{"num_hidden_layers": 10, "hidden_act": "quick_gelu", "tie_word_embeddings": false, "init_std_o": 0.00465, "init_std_up": 0.0208, "init_out_by_depth": true, "schedule": "wsd", "decay_shape": "linear", "final_lr_fraction": 0.0, "max_seq_len": 1024}
MLP neurons of a small language model. Each row is named by its layer, matrix (up: input weights) and neuron, and shows model dimensions 208-303. Each number is 128 + 32 x the weight over its row's rms, rounded and kept within 0 to 255. Numbers have three digits each.
Before each neuron's rows, "fires on" lists the tokens most often at its 100 highest values on Wikipedia text that the model never trained on.

fires on: " |\n", ")\n", "\n", "8", " "
L4.up1720:110173113192101115104114063118122138154144120130091153134123217137147187153104053117143114082076128137064080123130097107117100150130189109099087103158177106090053088125111188072162112115050128122128112112137129155154157112088102147124074121122119153064089113126086143136123086108139170132

fires on: " of", " to", " left", " for", " into", " from"
L4.up2023:143071114157130089142164081094151185145125205090123124075109134129125145231123112171102172133113139161167139066109117140068120149101172142110132150116141078109109109177122112123148143103111122124110150112111092105137124152122075114154146136182083088140058175163157184101133102142063105162

fires on: "0", " One"
L4.up1628:154136128051147131158159117131120096085152179163096167114086192133102100070085114128117070137100090081120092153174158083178080116134137135127080156112145181151094147137147114124070101130165095107163108135134130135074138171145141170071138100137144169136176142084097135107087097124185132112

fires on: ".", " A", "-", ";", "'", " so"
L4.up1105:105127124094190112052067141202136181112128175136107131192146117141123152116108115201124132163096196135113148153156201123174176084102139137107092125102218169199081126120088133156122086143136119120156148135123137137106134131120143093073113093085107110101119178101080141066153138110107090102

fires on: " of", " in", " on", " for"
L4.up1441:095139141093130137108130144091073187143121097107149185122154079116132076146160114149079132142148170218116123166165104146111108103106075104186112139132107102123131144142103095174102138099148177165124103143177141091143125120097132093091193225166097120112141123076096158099078182132100134133

fires on: " of", ",", "ens"
L4.up1017:108127133156145121108142131143143112114143108114205138167140063117136094145113148130136123181161096081172188103158168144158091091198144090169160114157107116185131142155184164120122157116096080159104148083150119136113155109171123165167125112104122152144048139162191089130149165065187108132

fires on: " |\n\n", ".\n\n", " ", "\n\n", ").\n\n", ")\n\n"
L4.up3718:155173178128167099164082158117134082103120084146144175081096141099155153115127155054161105137128068138117116132121088106110153119140119156059082129134162107120151127172154180192143118114146168188155131136145136114088153143183159148116146112140106108135199115146153088100206128172162082131

fires on: "4", "1", "3", "8"
L4.up1400:121123121102091180200177163185114140131107136160120148148163156116141166147085078110126192115090070108115094138167173108088099174160075151117148162138137109155155127163169073064159136071148110116110150142104144123146147144131131121120141144133111080092078150153106130134152110066141188109

fires on: ",", " |", " |\n", "\n", ";"
L4.up1796:067188142171086113121154102139116117167105139128081128144140136126168170162128133103177110178166083161085110117068120039095112123158174082094143156097103092173125128155100160120086122106122144152113195090093140175141074170132163150088120177128146095179125123150131119108165105114127118171

fires on: ".", "L", "K", "Z", "H", "ant"
L4.up3247:186107151145138143148093145110129110098166064145136127089095116079139092133109138098110110164140148130106142114174156134186132163158124092111129138130126147133150167106124134150138121195143136162153110127159162098150138120138191120097130101097187101070126122149129124116111041140182079073

fires on: "ers", "ons", " members", "ors", " population", " Members"
L4.up3417:069150141158101101150178147200170140130090130111111135095114072142104092120140146071163163183166152122085099153139088111117149119092053081109099162121122099155120108140166155142150131094144152118125177184145189133096150145112127152091150147162121172151116168150169156174069146095120181159

fires on: ".", ":", "res"
L4.up2186:149082097137072152149089147109154133101156110084128147126147145053162146118127100104103122130058156130102130075112169116159109113078169088103108110205224117121103134075155105163139108122083122102163153129084103126109078133176131104116132115152145145136148141090151178059122100116175081160

fires on: " |", " ", "-", "–", ";", "."
L4.up3536:146054137161107131149131012120134065117120088132141098098138089074139104126154144164111134136166109103098126129125092130133113117106092129138105165113131165098182121150168123114157120116162080111171136180128112119160142123159121160135094116175103072136224122146120091177172122112102079079

fires on: ",", " (", "(", " Racing", "."
L4.up2217:152125120113045159145143117209110226123089103096123114127136114117137177153136120143122164118088152058179107127110218092160149128182143118116145098198159191067194154120133121156123136085109113116138100098120137101178141124160140105150126124133183113109088131160102142117157150127119115143

fires on: " |", ".", " %", " Cons"
L4.up2636:173179061142146102107099038177076085134169132043131121144146183090135121136147207189161133176158132135101141068148116101099099114102096108096161126181119122153133207112143117134094129116126073093147091182086126147149121064145136104127096126166163082086056142184133136107097119118077112114

fires on: ".", ",", " and", ")."
L4.up741:095123111186113130132105113129071201133123120142111064156102170152139139118174060111114110132052147072097146122150136113153094166127100181173135105101151157107138130142153150184129093147164152136124145108131165129085083104188102084146110141135110173090146110103166144139104094131176128154

fires on: "1", " ", "CC", " m", ".", ";"
L4.up3109:097121142123088153102132112058093116090077124106119170132180136124128106176174124104152136129068102148088111103091109080124150126198158097106172137153080145091121149132195100138149192134105194141167133134101071142070076175087145134171113177102164155132142067145140173149174103132132096153

fires on: " |", ":", "-", ")", " dep", ")."
L4.up2930:117119182129120152137117115084104104131146142126108124090155149118213122129123134106091126079125119113184112113143065098119060096135180142142181137109174140199153101135130123134078161137159121086079128119146120161162135102102170165169164160098138136130170148090145129106103129147146150083

fires on: ".\n\n", "\n\n", ":\n\n"
L4.up40:166148158114128105103118142110124125136139111086161122119133099098165068128125210108200195100149152122138117095126065128118107135175146119078062159053153115158115074165108197148116127096138139195143100162101140161156083177126099187141154088110111101134149112165153140121142079136171171154

fires on: ".", "-", "\",", " |", " |\n"
L4.up1652:140114107120098120190086175139128176161074152112157082112147127146186118144122132117156133204098094074140144089166188104164100113090078180086156124093109106174101110088123081154108087109122095118137139128195103142149156149149104146084109147099105092187123140125084095125150126103039139100

fires on: ")", "\",", "\"", ",", "),", " —"
L4.up3227:164179110112112118128171126163133084167150115083098090070142130187153076176182086113137095180111068165171147064117192071078192141178102118121087149141158140141095090121128148162081151159134115120158200124130165118119171176119102164119103147140104129073125092153135140104133169089116147127

fires on: " |", "0", ";", "it", " Party"
L4.up2479:136163145148134201105126127121075149109128120115131136098057197050079123133133103068168099110110114131119061100127168083093065080060169079191114155145117088134113116162139133073113139122134134115146109146089095139125076139178104161122080066105153104109086111142113103118166104141155094103

fires on: ")\n", " /", " late", ":\n", "2", "\n"
L4.up1707:081063096234198172068094070117082134133191128148176144064087116103194144118158116116110094122118142086124060132174096100122116113074164101118120149124140119168097129148093120151172142131119179101171096095128120089074133148166136086121157123128161122123123157138130143117168080114053170127

fires on: " of", " in", " G", " |", ","
L4.up1468:103154139144163125121128126111166147170169125105178057122165112115104069208106149134132143108112097134255170119113098198109103133189166108141149175115113192126154176183152098148058133094114085124146102144131104126142130058139121148231109129086155107087094127157099111070133113142164095131

fires on: " of", " on", " to", " for", " or"
L4.up3602:105078122103124116045083115135139128122137248139115164115108112119113077168132115186117136161149148138166168142155116123081196142140136146104154115086102138147118160120131157104120172103066128131165096121104056138158181108073095113102094162109138096112089142146149153098134136169083159156

fires on: " |\n", " ", ")", " −", " each"
L4.up2967:183092108159171106072105098135093096083105107113120161107094091071124142078106182099199150118134130130136136139144085113100109133082135133109091153074112121126112101101122111136107109155055164118083209164141100155122151133122153137134159149122110135111180165153159111158094115190121135163

fires on: " ", "2", "1", ","
L4.up3385:113113114131160084209138130144143143164142121139160143095127142152102100158123148135125153083142170118131134162167143122117155159084157100169145131132110168172123161161146105091091138077104106095138136087160200017129117093178105113135129173167126081082140116163165149116108106103125231161

fires on: ".", ",", " which", " the", " -"
L4.up1109:134118110097117103137075108121123142116158096067083121141099094091111093080139112135142043142107085102088059151189121098151117058117167117061076135120113190178145099111115100161148138148178131159159199132171143086124120119088131126117059138189090135123139147140147106135205109084086167138

fires on: "On", " on", " (", "born", " No", ":"
L4.up2738:127096128095119161138118113153160143105118122134114107124104102077106146106145129140186087086131152092130128134120174124064102154114098143127126214130116150090104175174118140107144104130080169037113129149076135111151128078076127095121131095179128171146104097146102154157096083106156137205

fires on: "1", " January", "4", "9", "6", " |"
L4.up694:137196086109205131088145136155195121144120160133155108146182133128137153135110055148160173200124091111105169114161180111119136107146104107181115143119184132154152085140098153118138169137141125153102110126108138119105084183134098109104118066128152067119145154135131175147138085158142135130

fires on: ".\n\n", ").", ".\"\n\n", ").\n\n"
L4.up2847:167109146141160084102183119121136092083135102131144188065049056135191140119099171118162124091102101119096152106123110142167120147145166131085090146139103161106161126123132072151158159113121134114156154141157079121113086205094110105117137110134150084137158124149132153114138157131185161109

fires on: " as", " like", " of", "olar", " to", ","
L4.up699:113119122136162118072120188163106196130097125111126122130081095137169063118129126132069165102105119145125152163186140127134158100131165161139188119144102144147097056117113142140116077173193172117129108073093073143149173117102171146101158205110147167144133185132157117174121074151123096123

fires on: "-", "—", " \"", ".", "–"
L4.up1362:107149128146157151111151132192120123116146160169155179150165092140114111079060157165232110108109046108120163082099221100150168139121080166113103135168145114175111081172114116085112116098112202061198166139161136167116152149141115080062139151081123134163109148135085152129177129127121098113

fires on: ",", " of", "ly", "s", "es"
L4.up2378:148081156133115116092145111161121182147126143088115178161076073142119081170170113146119143131135074081152186104166136122097130140117048131136158134135126155131126131118095111118145138086240115148093137041128115133116146047047073096146047133168066161091168117201146164119081115116172106096

fires on: " |\n", " |", " ."
L4.up3267:072058150153108129111138138184099150144129149064105187115124087097205067118185199069150166161122107123104095120108094131111177084120159157095112165121186070177146087177143097162146129114153053124091108080127144149130057102139155206170125173147129086139156167191131111172104095122152135145

fires on: ",", " |\n", ".,", " "
L4.up833:169238116182152131175113105166104087154126111148095113116096161128087138152110114083137123136158177182101147131104097086124119091129119089150125089094147079153098112180152094148110158159183143120079122162164190212103106176177135099113150148113132158172124179156102114151083049116145104177

fires on: ",", "–", ".", " died", "ard", " while"
L4.up2245:096114099110116120180100100087132089116135096105142096143153109081114095112090134153160131072136111113125133184162093216111118110112102157136162065111107143227158156103160112168147149079198098110105157159123123160111118074104083170142176175140070082158163108155147121112081112094083134162

fires on: " ", " (", " '"
L4.up1968:127091102160133144088181127160118121145115118124126088160126073086143061132116153116130154122148155121108105150105137122087120102108127085163078212126173136110156135154102042135075117189053138143108122111149070165098116175054085165107087087206114103111104132109147128118128153176135128201

fires on: ".", "The", " The", " %", "'"
L4.up1555:174129125110117124113134117122108115113136122057136152100105140082150145107082165232132099134115085157134118079154181079095155131165130133077134097118124118193113116162145030163135137147160088129167130175077138122145100124170134104137129112060130081101058122189148197139143044112136176087

fires on: " of", "===\n\n", "al", " for", " ("
L4.up738:181150099097119129113081114138091117126106139099122145113132097006159095170118107114113097159167098144126136192155097109121130127150139151136110164148184130125148140140092147106145139165187134173108106177198138189133131112107089086141155104126131115097131148158114097121142160132113166121

fires on: " by", ",", " as", " on", " of"
L4.up2953:129107171168143123101091114089097132118183152099112163146063135124080099131188121183100177100154081135113121157159152091058125118115114123133169129152158143115040147184131152116160059114084096135124112096100082130079138151049110185118151214151108085159102121097149118124152137102108130070

fires on: " |\n", " ", ";", "0"
L4.up405:119132164146136126135220110172108148165136070101121121141123095180136156131174149032132132138171108147063150120111125097143145193058218141109116171065154110155161131127086028128097084182169086150102144108131121108144176127128093190130185169156103122123078146096138123102127225117171132059

fires on: ".", " to", " between", " and", ","
L4.up601:130125111149167145123151065131146094125122105098108206101120146118092136120145148207110096148144103097158124148165091124090189107138090105103181096116104157167101154087111123127212176118098162089125133135122082128140131132078071075121115116123088111120108131167194143127144069126171149113

fires on: ",", " that", " of", " the", "0", "2"
L4.up2943:110085100135142120098059125198121118120068162116204106153112089077139145106150130120138193099136081103167141111180094127102125113098097157173130119174088141162153167120134111134098095113120131119171116103095101092176166083103065175116081133184118116125124126140110076169131169139135168132

fires on: "1", "6", "9", "nd", " ", "B"
L4.up2315:186134113122180163156135146104118137114139118113048111094083125112089118124147107102151150119088135109097147074155183093142139118116157141138105069172156182122059141147136152071121100164152127105133161108137144071140104138161142129084120106117183113124169162112184113129055101134159169152

fires on: "-", ".", "|", " mm"
L4.up586:091109088132109176097152037121124055096155115110107137149125100100159109088110135126116133167125100086089121085155125112126167143140136145103135150118128153161073135115065096129192109155156068102128143115154173112181117138098162131131093095135145094173109154141136092072184109073132106085